Part of a small language model's weights: rotary positions, tied embeddings.
MLP neurons of a small language model. Each row is named by its layer, matrix (gate and up: input weights) and neuron, and shows model dimensions 0-255. Each number is 128 + 24 x the weight over its row's rms, rounded and kept within 0 to 255. Numbers have three digits each. A neuron's up and down rows have the sign that makes its largest values positive.
After each neuron's rows, "fires in" lists the words (lower case) most often at its 100 highest values on Wikipedia text that the model never trained on.

L2.gate259:103117113128152114091144143100107139127127105121106116113134100071110117137091117139130092109092146097106082144148141105106140123152137143093189126165150111114162122156154073135113130122139159164135163147099107149132126114113164121116161121146081085118131125106145150141129174143104142163114082126123086155138143102125096076128123099140144146132120149126133132123167113129157150115161138152121135136099118121125150105123161161113124138123096120143110150159131129139126134117130143115159145138096113138085105138119097102121140084158147091109135093078116153154077112071173055093133115160147154127100164123098134120120126123112138147090178142140112108191164156138122138114124126141050126147109134123152123139118133139128184148126152171129123114124120082123131142166121125
L2.up259:117078137151172121125166104074124106105111106119170125139134143119103158164147151094129114133143144141165127122138120115111163167176167113093150088090128141108133115120143115126109195131168116124126136147118144128128088100155093106146109127160154156113085109111078094075092097099135115125116131106126128151138163118129122074163109094094140096140150155137126131076193134142092107101104136136106133152100111104064094112107113099126162147123137143116147121096169135112134127114146131109143157122138136111124119133102164113137145077175116149109093129121124124107147142128130127117108157132135126117114156119150148138153149133148105165110128121086119065168147165149147110156120117137101101132139161159146153157143096116136138128118120145176116139091095112101106118098139138
fires in: "the", "their"

L6.gate354:141119112093160088121097149105116151121102141148157132147164098126130136101121139102164156143123169110150157162200110129119045129091120156116147091121127145097129153120103141156152130091131164128129149136169150092139113148135175144140130150159155118141152107105124140162153127130148148142126101139145105104119104089123157159111119153114102130125136143154109162098167158077117136140152126135155155128136119133129151131152088143117112119145143130114167103138112122107112102148127149133119115130061090118136140101136095151130113099125098077131097117126161124155124072076129120179117161146128123128111135108141133168137133135149168100090131111140151093112128114125100145121129133122151139099138119113090126129108153133150143169104122119133055146147124193164093135130180093
L6.up354:144156143109149143116143109118140144103136118104115091140097126134127126108120077116102124106132151136152154143148115131122116141130121158101121147095109118093134138189144158136153114152186152075172133146132154096151132091090147138125079163111124154131112154124129121154145157130138135124118101125130126140073129171148152136111121117167093085156169112160163104106107165152127114123153171179074154122121122099101113170107099152154113083165113139113104118135124166123132086188139123113123143108134151108154185114135164148143165134166138122140124106156137167110154170099156097173096121099076138114150104110144135112158129132127106115116141094137127138126114106107156157148165129139135134136139090109109160162115138144109078132113131146110139096105132119090141103086110105
fires in: "the", "they", "there", "of", "two"

L3.gate375:169109143128103112125136101116108132094125100132126081166123090169132169150091148145137131097149104136089149127147137117145099106148138118112145117151138129148144115102098095085119172114167143142135166154138107126130121138141117150151135100119201170094115163097144127093127121143131167116107138095125091156114160161121109112128191120149125119133121142108098135113055184137136137142154214092135113124128111146123131147131119129144137137098150092205135135128149182127128111080195144103095130099145125168116102135101118153129108134127113132100122150062135103138126157111166125137115122120153148099109153123136129134125134149126164163097100112101123136126157106134138152120137158083121125126129123166114132124151122138107117102130117116119115165107135137118131081154100129
L3.up375:129117115143121108136110103114102138107116095124150073168173112109127128095142153118110136129146142147176104082097117134128111098115130127095146121129126086098133120135144100124085109156165154128135135083119105159129120112137124136137137166121107150143102099095086115146039097129146113166115109098111108102122124121135149074157108107123104142166137139150182110078130102118120177151113168167088115118125150119122158111151116154165183161122117090126103132106114123136138134155150119119085092131143164162092172159129094118084115136135127122127135138133147126096136126121165116093087118104123142126150130104142085103122113126106167140162137141146155111113103114106133165096140149146108104159135128108115135110119103108101124167174116063110102145124149156127092141097144117
fires in: "the", "there", "these"

L6.gate387:159148092125132111193103134094115101127127151104084147142156164118139124073154119174129137175124136156124116125120105151138106113139161124096164128165114092124145097144139154130106111128180128127112107144130092130148079075123099089131088108144128115133124105132134096160135163131128123117135135103127107131102114173107098118135153126136130139149106131128168102127108120148159168111111130146112166106124102148177197118135123093131121079164151112130160137143114154136120122070109146108113096120127092160138107106124170112133140156131120158116123116128125091134145101124148156151159142155147123116124167111111131162108120153142183152092091139129172123097092121153156125111143139132147134158124130121128152157146123064172158154154114085108185143116136117095107113096136163
L6.up387:169116095164087113130149097116120096087134116103138073137114135144139131115152095103124165127096103158093147161122101090131162146118108139164089102145133111126131127127154111151128149182057129152135154134125159111090155153118121068137144125109121120129131126111138125118146132132126074108164105157100124151089157119104147115144110121125121133170126154121150145122076166114151126109110122154162102098110118149111100132109110065119142145142108187109130107133149121149186119114109128072148138132126134108100120165115144155141176084086134128138120097145117110157130115132085137131140142118124140090141145105144122078120151100138090152137196117124151189141103139115152129122116139111179129144141094120091116133121178110153129136093156140142129147113104120104145131125146140
fires in: "january", "march", "may", "november", "september", "june"

L4.gate275:177139128148111119145102148132114091130158107117143105133151130150126157143125139118128141132133151138100124106132131095134112144128178095105164128092180131079139151092126155137163133167132100137142117110088137127094120115152167159142083073065148125116103103148186143070103096132088101108091158141124093101148145126117075132133160133156141124139097101139111132100108124133125136109136137121122122100133154081102143142124103090117135145121143117128138100109121118151142102128131122089136130140142136108162151155142145173127176157144091129117102139098119097145167133091130098085177107159127153136133136111141165136114167072177118127096159136143161149122138121150101127091122142105136167117158082138092082134131098122141129140098128150129077116161115134132116100133172120
L4.up275:118140106111118081138145128122145089146125126099139115124150147117110084105165118174135154124123151156102105119104098112117161094168151125161128125114145150096107111113117122126118156121133139181111136101109110113117136127104166155136129144127128147103074123149099148124134137110141078149173079146131137127108177148106123137145179152104143132136075151095135163136120139123189146051139120124156100113096120145106124130136122112138117142108123157105109122085151108100110159135139138103130143150151128174138092135144121116134142107151137127106164091121121146154148145090142117158121120114112149135098093129081165120145101113149087117162137115113160135147155172127115107090112131131124178111176084082115125138158119131131100126126129192091150126115063117146149120119191101
fires in: "early", "united", "late", "november", "borderline"

L6.gate7:136178130126140147157155159101107157069123158120122111154125120112155117133165125132144114163133115148073101129114099104116135146153121143134132144102147134135113115124169134149103145073099109100143145130123124134128132116148147125114122164133130105138123115133144156111125146138113106116120142125137121168106180142119140085096126166138140141104119165150137134156137138151200077152149152107108127141113114143095163146164102082145147130100096129135129144153121178076126123125083129120136134163152150071117105176075138122136152082122152089136160101129131126167119092137118108123139137102089094169172149148108120120137096115095120106080150137073126135144100127121145160118140150135124093112108183106179133174114126108114152160114094092109129147089103110138114175119126135
L6.up7:151111122093151128122148112149139088129111164158162135123148020132155147138128137122135149158130158161148123155099130117113125160163145151116134098126121154145123129169130137148091160085119125128127128121140157135110159136100121073114151128153123111141140123115121154111123126134123108096123158160092136122077140098133127103123152139084086114137099123078143127164104163145154126114123133135178101104164125106092127124111142115170133159138117152136111119127103113142159067117114139114135099154158091121102117101108096116163146107090116142141146136126133125082126159094116115138130121147136116194106130122138109115114096126136167071106127129082148134106122157137091126171136128172136128128118132108156145128149094172085119184157150139169132086104138183107106125127153131
fires in: "to", "be", "been", "often"

L4.gate269:186155114152136128114111126142093139109126131158193148088112101136134072152160166126143145127123095167102126113128141106073159137068108133108142152176181089122164133135114071111111130142122132121138146171111097074135115140105112112164135132096107151100171106103135121128095159148149130125162121121130123117146100081139095114104131159114134137126164132166122131124172167120118117126126120141154155147100164161114114113169118115116133141119144141103131104178138099110102114141118103089123084118125104110099125127134131161151127178123186123152109092106145128107126129127186103121113116143159134137116079147145122121158139111151103127113173109111141104108097135113107126126121118144136107123149126135098102135106103153114130105115127112139128100082067195113109115109128130
L4.up269:077113138113151112131175145116124132128102132082135147130135129123143104093128111114046132131138127145142133155180108087126150157148120131132112117130128175091145170146166141159141145130149120132097103126185146112157148126119059127147123136140170167111166130136164090100103089158120077135104151125151123126121106134103135147206125110105113155124150102172117113114169157096135123112118159103124143137120156106120154141103121114128121129152125143095134105145169148118115133131131160095174107119098112129144140116113160136104115138132177134145154137165089082166129118106154134131112134142097117097138138123161099121168169096090116141111134092144105083129143122130118104128106104153135135099165126129109087127124101117145158141092125076108146157173105103115133133125149094
fires in: "he", "she", "zone"

L2.gate67:091136163079115123139143124132120123148095101133111125133084087137126123122157117125165148116142116163133150117163183106127121106110081131130106142089135117158084142130108137149151184131103101178121103117143110150148123147101129121092100128169116147107099107094113100110138106113128155125093150128158057109140164119112145109106130121129051109142175114166115119140129133122125126115118188100130197121104182124146123170156145155108116133139144116120103114141055124114091156157119087101097146085107110117123146108115124139129124113149162119112138117127113162121114135117132102109128135160106118104140128166184128139107118159141157097113125101126131146147163128150120073095134116149146105114105127126135167112141161142145147138160132111146123148147161155142078137108106093
L2.up67:096125132125110137117169176110127143099118110145154081144137151167095126165157151112095140144147090160128118090104096111125086133216092131141081136142097173175123137100141161116130164121152126124126096103131139132148145166109106139158134134136108112143135126107156118162113121133121132158107178120107140113112117146070120163128127110149134083134148125125111132171134134125105137109135135112147144111135176154097111135127108138114135146148110137157093085158095120134119094116136154133136143135167196109127126096193131126129105154129159100125177112173158156136122113133149125155147139157140138125139111166105136117160098153088139171141071132125102105075101119144140138128143134101109134112155137134112106091170098148121115132157131142132124155128110120149071152140157106
fires in: "vocals", "played", "came", "elected", "led"

L2.gate452:160182100148165134120137148146124125124119097120129122138172147134131167136102121124134146111168092130126091139152097132105098111161106132139139146168124104104127121122142133144121124138111163149114155094131152109129139129098143120126125060122164138158136121152125139138090161126116107123115132112118098122110113165130161166127167123119140138123123105142182164120100167101157074108129199145153120106102128167146151111105124084106128126110102146147137113151118145109117122113106126074170148112142140148162139133148097192061177145165107102107137087152118111136123102169122121078126135146119124125107124128184154185147096135135125133127117084119140126119106125069157108105187141139121076135105144108134116154126146133120121128148127133107130156084108119136167103174122123
L2.up452:120157106135100131138129127126179121105111144129121108122149153129142140126099123120121119136132128151124147166166144077125172080120127115120120134125140114144089157121192149131143128164134151158151153118125099102121177177118141153186127150087129100116145153088107121114131176130158088103119120115125081168115109146128151124084170113165163115131156122125138080174137112170095121115151160105150142114114127140155134116164155109106149120123166165134133136128074113159109127143127097113109077097137139137172157143131126076088117132103143130092108101112109130143118097130093129096165152133097102138127155120141129148131125106101182160190110083143156167133145122102158146126159123126142066105107125151132107103142148150133092112129124121111132119128148148103160096114127105
fires in: "an", "several", "many", "three", "any", "five"

L2.gate381:110109129135075150143136129091166125133141145100129111127144136106157147111173129159120098120160136110138172112119116114110100099158163136092132114142122129139129128153133132129121143135140111160114064151139141113141186107168119149110153104132127166116112099131132102140143120138126116119115153139132087142102131116159155098147154145043150156150170156145152134126099125137121124146143146104135166079108104114078154116140142125116123095152163097148109148162145126131121133131191136138130161081104101135131127131130138114091147168111085157116139126189118142096141140151171121101138060135134093157141168141148142151141135141115120114169117110169124125139137114119128167125151114133076116106135131190134140190160104161141168105099135116123079169117119141128132136157151126
L2.up381:102114113092148132123177145090117129128123165110148130117125150117136161125172121116113108152117148137151158130105141099076116125193156110110158110129119095051101121092123163152145128107107132129121085133127157120142179128134120116090135098099118135114159149075133161110169117156171094121089145118156139169093135111130129148160147146140137145112132139154145117108088142097146146114150148093145104093105116125128145137136131102108097110122142128131103136105167171152084121113162085143128161096087113149087155092154142166100138162084136101145151138163110125093101093144163129139098079141126115109174144145132100091080129131149122152163092101154116136134154124133120125146148109138111136134114183152151160134126127124145155141135119122127092145130117143105101171110154126
fires in: "television", "athletics", "county", "gonzález", "minnesota", "athletic"

L6.gate444:117105110118112107125138098120097119109105157119188163117172093051120119158103124131117101160113122083132126124142099096098106123134141124137151089104111114119123104149130168137115109137153170161130110091134156119089149110117094138156137143120119075152136143125134148126129111153120130123099124084135158132137135144116109150173120147149119137196126121125104117125131139127094115146138134115125177107165130113122149153102126059118119157131135144122116169121155156140114066114139134077154125106099135144163103095111102155154115121055120165093085136137149139118115157128088122093151152114151128146128125120121094167142123162136129131136165113129129130113124112128119110107090143122125165153144104133145160129168205130131098152142109101092141091121107116135126169186149127
L6.up444:083112156140110147100110084091118123127152132160103146139139092103109128143110154146112109174138126122118147100099122160145125106090160149152137107161142125139081111145117117149111139176144125124144183125110151090179158132119115149140112109083097060171130121120134119125160119104101100119079155145133112130115102119110123120122121127120119105145160152148138079149103146139087176115097142082122156111109106127101137150099129148073095126140163127170137133136113174142150145139116151152171131130151117129154144112159123134145059107122142123120142130144164113138136158090140099083207126102129095103135138096158129148121094145121164154149100148146137066125112150161129107120097100104119175133123156109137163142138129156141129139117086106141146104152149133127144127123131137
fires in: "japanese", "chinese", "spanish", "british", "american", "french"

L2.gate230:131119133116114103151124142147142151128114176137147117101117155095124143105134115188124144165132144109153140145201144114062092139105100197117130203171134105122143092127173098148134139149124114089138151106096131150163111118150132093179182114111170090118133126130112120165130114099135149094114087140139115110115152128102102101163101129133126127143147130106144163125117104125134125121114198141139123133095123128115139122113201162130165120127143139119125185125105135132119135107091176133156128140154147108108120131167113094121105144128114081133122133093093119105105167127140156118116156127148113142111080153150092142144122109097097113096156093092146123128147097116128103151142137148104154113110126130109104138127113129157130110125155144123167113139125158098104152119109114
L2.up230:122095141182190104104152109157121137164166150094105131120162161150120151141156099128111120155125143137147129100130126144151151141156158089142115134124082161116147154117123132129125136086102160157136154170158123140136165120141142103167102126156092111147163159122133115132151168127086129127137094135128117123124134110164103131105139143138097124088119106133149128126155134141152188087141097138100081139098120160146133116092130088091092124111123094112164136138144133138156126136143112157115084158116085132131105098086112125120123108152135148150135161128142093108112044114162130106116161131160117111103124133135113067137113139117132162158151125100127124141157128129105125100125131120138088110118092159146155087116139094122113093048138104123115104136080153144108130117135159
fires in: "he", "she", "while", "white", "sheringham"

L10.gate254:090092129110112087161133152123147070139147115121115129131134114114121112151124085128101154136141099142110171095105142138130133121102147106102157156147109109121133113116136161154106124121056134093128176135123112091163145149125128131164166148138120142133120109182149143142107147134119125182130107132154133132125152127102096141139115136059102145108127184178101135162135103132118106103129116131107123166124128150103147131097193113142142161102135114146135138118120142148142098133132162155118122150150141148160126110152097123123121129091087125111120114146102132151156116150096095151123068144177111110174134140125140118158107103137107112134092207141131116149109120091115091102135166144108146114119116128112187090151141119176170127110134115101147153097096096137145109110118170
L10.up254:132151143141117098117150149119131106144191130079131129114111153107108089157126119090157135175114119130174150147123123140128109160166121084140131107136146108141140112126143105139119118137086112115141151180069155062146174118099164134133154116119139133155138136138101143095173155150141133122138113129102142119152075173110135128135107129121092111121099179138132107099163106140101122134099094111114108169173151124127115140128137124100103071115142114164165079079127142102117172151171133138114141096118128121136115093114137144150111120144129117108097131171103113151127121106155116114123089123177124105146176104160131150138118155132119079143144135148126161103118126118132103112123156146096157085113113118163121144114170123107159158151125172176145159145101116151130120089132126
fires in: "macclellandi", "antológica", "macclellandii", "procumbens"

L2.gate291:153147095119170122138116122117129156133151125088134113093144128122148113145130156161146095098095130106136144120145119155162103152091126131130134131084146131145126096132148136134120111117124174108158098120098112087092110135131138126131141159122113141138150177093113137154117165062082143126125130154135096117156114161141128142116102149135135180122136141079094101140121110142145121122077119160115120077089129118128154111111117146161107080158135102096082107164089142117147112120075134160139124120078134141118123142111140113133137157134156153113128109081140126124140122118127129138128135120127134104156132114147111060130127091133124110147131184105114127170103109108098169071121130105109160092156124110062119206113103134075122097162167137110162132127131149107157132135141141
L2.up291:115144110136075166137133095120128122105088125166144147134137125131099149113113158133122141106178070151133098133151155106115145136130090133116132142132161135135147144138101130142102133138182132177101128128132153154099101138116130126143124167160142168129176118106126080101086127141137143135122136088105129190150167112147160135129157138176130106110125127153147130111180131147081120114132109137130151112103143182121163126132108142126125133127126133118109149170122128175116126155115096144182131119159112188139153164161123111101145083151131089163149178147144134113101086150180160122082151111139116106168142125134097166117111106118130147125114096107126151119105156117149147124107138126131119098127139141134117120159111148135172062119088137132087130143137126137085132177157150
fires in: "the"

L4.gate437:092147138165129130134166109133119103147117126115136173126120130087147167110117152106112164138104134167127127141142161138105138133092150126100115125145094187148110139142115061153144097157108109147132115132138115116134153108146128137127153116103102136089182093128131087100134131160085125164102091136135096147120118127115052125123119087148157117102123117127161138165154100132127102143177092130115130147117148083138095105147123159096085118166171145158128133131164151109141138111121145126106106140150098088081087159142127104159128136142142111118105114104113117116161131110141175156109128147156106114119104140112099099160155147169116131125108170096111147134123103133172131097153123111104159181146114127140107127168070171145172130135148110129146090118133132116098149158113112
L4.up437:129161155113121119124113099088130135167104130116131136153088136087127159122126119126138121115157100155128139122122112119166103179138133081124119133131106176155077126133124113101097087112096105155142121150124080137144122078148059151104157104139117131099131174143131109131167100122120133129166134132184103156173128111077074107133140113122158124119123124138096132107116124092092113133166116160128129119133152118076138110106122114153110130136150101139050068121174117130114134129112144110101121173120123110110125167145118127127120128154152124134127129124106174105149139118114112166137153129089149129094077175114059088116127161144138136136132121126142155157133136125140123068144109120116127140123120119143147129128095099091108125138122159127135148162124148162083140122083098
fires in: "there", "streaming", "therefore", "its", "assad", "straight"

L4.gate504:096192123104110146157113115100156144082128117145094104167146111167143124140124110124113080132114125129137130121131141129113126128133136162115119141110096114155142118127118134131103174144164159160099127123150099121148139124127121121149144118138142126157096108131134124130129140105102111152134128146134165098146133144107154088166098096171067113149163132115139136107114122106160154145140126108150084143095115100135122105135115102185099152151143126097160129129137106142140158132140112094138200123147159091174165128097140147147133133107131125117128085143122110104084142105155141162057160115109106130145132132088107120138134144157109099148077122143142120134124158115170117110075129124124094084059147146126085116117152085097136088073139119125121139108138115170163134096119083
L4.up504:154140117135106095129166128107123150150120136145144176154114099140151138123132134144151099105137167154132075140098156126129080161151134156114102170161128108125155136107133120140127180110132179129146065124187107111104117154126080098142141129117145148109130112111134116130127126151110123126108131111113084135179105154140155118144130128105144124098145146132129154056116143142166142105108106148108082117097105134074140115155154061146129157113123128180167110103140163131105131111130107134119138135200126134120097121172123123116099122151108112149121108118130121117152106201110095142104112082130094134114092140149133121109104157138155114121120114103139118129140128129106150114079120119084101128137139116131131156126101131099160141173105093158110121105109095068159145130131125
fires in: "1", "dan"

L2.gate193:183144133143137074086108129122157146139104167113147108106118098097119146123123130114161103103144117103126110095111083137079127125139110132145098147126142138076102131097126118117137134087128144134118170136164128092144120113080153128164137108145126146100118103107159116107128116107142143133156132134150130086094122152131108141123167141129111133101144139093131128178132121154088089176109156155146115124143138137135121148169120147129170137121153133144120126138121139132152074153098095131140133139122115188102118148163143117143160146154099100096170125159109099131088161066136169117113123126105125122127155096073069144169108138156112133128124144133090165174123142118127095096134101141115155139151145109139072159087105092126174154153106145170141118129115160120110093127132099
L2.up193:131130136137099130094114122128128150149126141105111113112143113120099112094102103107112133103098144114154152102090151137111157169151110139124114096217112140120118113114143123133085177152135139127154129098144121099158140156129107145132166118139096117139112104096121112131164077156135129135170133135134123131164125131164135160156128139089163106145098116126137170181171118172146070139123135124133156098125112125120166162116136096126143138093154139133066145181121160147126138133118127077125123098189147118121135131141055121100118147109115110123156151139154178153092130093084122150126138119129130145119112142180161106147142084138127144124158109112116106144143126148151126137104129127110102147098161157163186115106090133127103130173154108149162139129146108140133141111136091
fires in: "an", "their", "a", "his", "any"

L2.gate449:121092110180157102109144148111102125126176096165141075124118135151092148122099104127170134097138111158103118142114101078106135125157121115159106158132165089130132143114160159139137123120149120126119155145125144134132126170065124120161181136084126077131062122123137139121156121160112114138123124100115108086115127119136130093117106135094148122088136128173114135109146157138131137102092144124112111090119083143139130163094094148137160177102134157162137155129175110138114129127129124098133180127125114152159136151131160188116147100112141074146097182100114119134123133133099113120136148128123140104123132146077115091132123121078136131091132091079113098131120120137124147115132120114109099117141128163103123116117145138142128141135129140121146196085073125124106151140155126
L2.up449:124086112157155137161143183121102121133149165153136117116114137114133139157087128125153095128126124110090089168087133121113131119131148117151132117128130123129138176113186058108129138148128153113121136131074147113156145106102149109145131143098094111122113081144094102101133100109094142107084094131122131110064134089115136130078111128166116139152133111124123131097130145141136129090083147107102137101143138137160114133096122145125147150139147167113088144124135137138147061127106119113145129097081104126121135131123173158131119088102124110100129112092126153107146141096146118131152110123125137113101128130089133122124131125098178127154148115140169109145108056131143165127140117080097125113154139122079100130154133178136143109163116140100110105096111145177068158135110141
fires in: "being", "their", "among", "those", "christie", "men"

L2.gate284:203095134112147080131120118157131131087159127103162073112075095140120099145131121117111159101141088128133139118104134120123098125144124150100108151161150130119126147111152144118138097123139154114135126126129121139139116154123123143130106135130133148130104107092081100124133117158141113130112127126142129128124130109137106143086130099099102160107124128112139125096099126114145120122139128157117178150135141152095154128092152131139176076131091092131121129133147152094129140056120121161157136140161142109117175119106171158151135103179104161105091079172132140109122140076176122121100121175132096103172116094135121153091108084122115149164117121113152090115095107111127175207125134111148116115134097117136153103137115121129144121149109147056143134148122119154126141116142135
L2.up284:147107150145133128095141128141144171124128113082125113113118115126100137109126099110083107081160150144148163133146124147099144166148143153135157181146112119118143139122107157137139120111134125111134146140212109099150143124108125135105147140123112127134116140095087142125151101145138087147085134137130115093153152100153134112142123142125104156176138122092134090114119094086207129127132147104142131156132110132128140148122117131144124092141161103115074107139193164128115137113079128098163163087162112140093120081118157124143116113125142088140115152160156113139147147109116107109100116159186112122165092128146073132125121117170116112168131119111152111126131125099135090171122147125132089148141071093129143122112129130126154125132142108079146160120121171128077145130151123
fires in: "are", "is", "was", "were"

L9.gate146:132108109120104126128131086119124148130111128127149133095125152160138123147080136145092123146100144132148102100096128164111113100132092185119089160155129088125073161144083131117116118152127093156131144138136077110175124138096117097140144133162144149190109115086104164121113127133130111136120140164113076097157128060104106109125112157137085156111133110122113165132170125130118130104117138087152126150104159154101080168127153137107141133127113106093139065136151155126097161101127122100116141120111092130149137103167133110117102141100127111087131089148087109140164163107137123142137159156130071092128088117140107117112134147124153087086100136129131134145140107095152157120119178140125109149105125143140145147080108167126140098105148128142124110116130170125122150116121114
L9.up146:166117136152105153166160168153137157169112101122188154111108120155100159107124109090143098106093090173117089134142126102140126173154135109102136121130097134113138128162111136099118105106113141100140099138123128134159118128080143163140141137098126090117138150124107120104110097124120155161141103131148131110155113098151092154081080115140172125124140125135149105155090121119133090127097154122082147123124087157133144132123138130097179144121149129150115119154140138095106147119081094109146090144156103145098173179130117155120145070122149123113177168116125112143085117122093085100099147148116101129145125129149139121123133112078170120147132171107172132141113113100107151120136181143151114119146170125119135135119112109130164067136108144111142137132127107137087142149113147
fires in: "he", "bethune", "ned", "taipei", "jpn"

L4.gate464:130151134112144113114136107079143113134134129119088114136138111128138135102088109121143101128114137100153127132172117091116095114088139137173142071126085117140105137098148098137112140121169136149140146106105131126135156130147106165135165116102156163125176131110133090203144151175102139140125106102119114168143145125156082099122154113102110142160091133112128143122119098212157126117099138188121159125126122136096137103152116124102095126159162133131149111146131136090123112103128145104124167117087121172140118135116084141118141122159146156136132078100155136137137145157133143100125172138125104128108124092113102166176153139128111132103119156151140099142094145136133086115140132128108163108145165105128118151141124105161165113139148153136114102067127110123156150075077136
L4.up464:143100114113121134109159122110125138173156145174096107125075130123115164116120109131098126108105109144155135137134176132106117129118123102125158158115140120142125121131161157107094117129134133148173177159094130133160141133163089127134149186120143077163105124113121122145112134126115152170103131123142106142119121140089123075083181134144108140161139117135109143124125073106137154071130172167130157185089116144108084111093098066120150103157181128121118123139128156142115113102129109120118141136141152146183106124143147120140123115155166135125116111155152144105125137112125128106130144120159065124140129118125127090167152132113104107052118151122128127153105113135177131134120111141127125119126123117076147126132136115129147100125140144117152080090175155073158138131110140
fires in: "the", "their", "they"

L10.gate429:123110099164191132150124155114148140133099096150130104115077093153127128106125079090166159135101128119130118117157126104129123112163128176144133122155137149121122102151081101132143131061115152115127161138144143106136152117113116130089154173144116079180203134106107085129119101162164162144137128111107111129119121120165109106126115123098115073111137141146096102121134122099113084127121138124137112131119114122085127120094128100142147145072152141117115091119091165143142137131090156152130125105125146128118102151114094140087123105123117115146118160140120126108136135137173123139097173167114098131139099110125094149134126132122135070074121167118137110162153112112152150181115120132084137145129075161109103143152101085129119144139111146107126135133156108150151135141143094
L10.up429:141134142129173119132120164158154159149121082131137142143085131114112104087128103106106158116144141116119132112148116115144129162189137112133086137118123172122114111100127149117140131108134140122158182123110140083141126123100122174138088130126103100162130150152131021126147104144168158169119137118141166129175104115101127113116083134124122141137125155139136148125145143148110114145132148153116156178144128120098138121161087116155162105147134105116062100152113100142122158148125180132131143103157099126097154108094124127144103124124124084125150087141123117132160133095139115131081121113114100106145092080142121158166118091107141091129143156129109101110115152122171082130147122119145113096158099116126127155120140139138127109153118132101102157163124145174157113105139078
fires in: "the", "of", "in", "for", "with"

L3.gate258:137148118132150130184132158128152141135088129122132110135169129114106107114161119113120102117108145113136123106107113118131162094123142130108086132123121151134114145111104100077099100113078143117144116140151071078104135131110132169143120130170146077088177111085193098170180161153089112097146119132118119153117125133134128120150190134123117125105104082083130143110158134160142137136126127123157131154162145157132127141116150098165140134139089100123170100164098148120099106152150132070163126124081127120103164195143117128140112138117100136149129137160111130154123132104156086134114111112131138166094121149133150121131132101160143146155127139108131140126145121130095146124073128117130135158145092130104169121136133108106051118116141146161143114103102118121118149146108110
L3.up258:113126131107109113119133116119161150149131149147094156117144123123145114134157175133107135124090156092111127122116086133149116126148128118144127089116148097109135109164098134123119134101135118128114088116127120139140083120176116119117160131153090107092139111128156133159143121154113147110134142136131126077114078163130145112127128146082131089129139116129084133105090162123112124139117136141150141118121138135126156138055103129114156101103138109135081102139120140121094145128185137116062139131130130115096171105139130147118123144163100157125134189129136131110091167140140107086116111096114127169110077135140138165140121093129157108133131110112122163123101137167139082143104129130143116140117131140200160151143063129101105127106169111137093167078167146166133156199137148
fires in: "to", "told"

L3.gate242:069144127102117132112123167130112157099142089117134088142131123123149098119136110140150116111100127088155149115119121162177165074118137131121116089135125138074098146155118137087141093100127156122139086132098133128091115136167134158105155127134177095105159124164166123135169131124157122129117125084153116137143120111086138107121127149118159127127145131152141128113168204160125169139131113117130107180109097179107156159127123144117109121143125102147113130140131121142194135162134192154097122146112142148147104137134110122136135141129118139135136105140121172088132111160102114130143127157107112139135111110132162139121146095100116132146150101120124157151126155110128126071110170193103091121135151150144174119137125084137081103142109151133147128152084133134103147157089107
L3.up242:130145109134105135106133180159138140075096108093076109123099149144121128116122118137108148115160115079118132136114136104117132143122119179131167142096123139070107174135139135142146128087114115130114077121146150163137162154074139108145135133142135143126153098090128129121152127134106103119123131129150151142150136143119138161146121107082155147089127156088160138152110182103153129173076124193149115119097136134123104146111117160129114126136143126154095149078147165142126097174112123100175094079109158137146175136115160086099111111156147158133126098130101111108133142101129117121120134162116110149170125114133114133161111133123154086118124103131095163125177126144144119110160118120140066147121147168112130100091103131100128123131172134103127108128123163109121123169109155
fires in: "include", "to", "includes", "of", "like", "total"

L9.gate105:132146120112162136127119141099094143137146132115152098113116148093088129114122159091127175112102102128136095103137075122114119128114180110154141111123138148129137108120139109125118088107095160086119137155094145099145125099095126112080081124146133138100125108139129146119133132130149134139115097134134097132113114113095138136128130116075118143135102087113083118116140105152191124126109143160107132126106113106173131086121119135157113138175154156115185128097100112175140120116105165149137111121166161147128110107117133138167168148150126153117131126112115107081117118087129121131122117083144107147133125123135115091140110147127133069131162112099208135131121139099101111106166165136180075123139146129185133159156108118128083148099108139127151126105123199118132104109098106
L9.up105:105131126111102164109125129142184155115118121155148134154129135116138126115132124165137154141123118170112128126117163135119136119116157157153107115158146140109118109121161114094148156116153110107156116091115116164139153121115131150158141146110114127109158092164129133090118117187124110105108134157155121128166142173113113170130192146167110143096201132154140137141131124132172150132126134182120139131123103129114092096168135151106112132128151086105154169124090147144123134134128135125107114104083128109076117111146096099119120169114077114130143153138164101137109142130118135137058109122120133132119149106135076119127163076140134152115164125136159099127156127131108112115069157066149160146120116114108097083114144116104150128133175097099149142185114134102106171132133134
fires in: "her", "she", "same", "heritage", "hervör"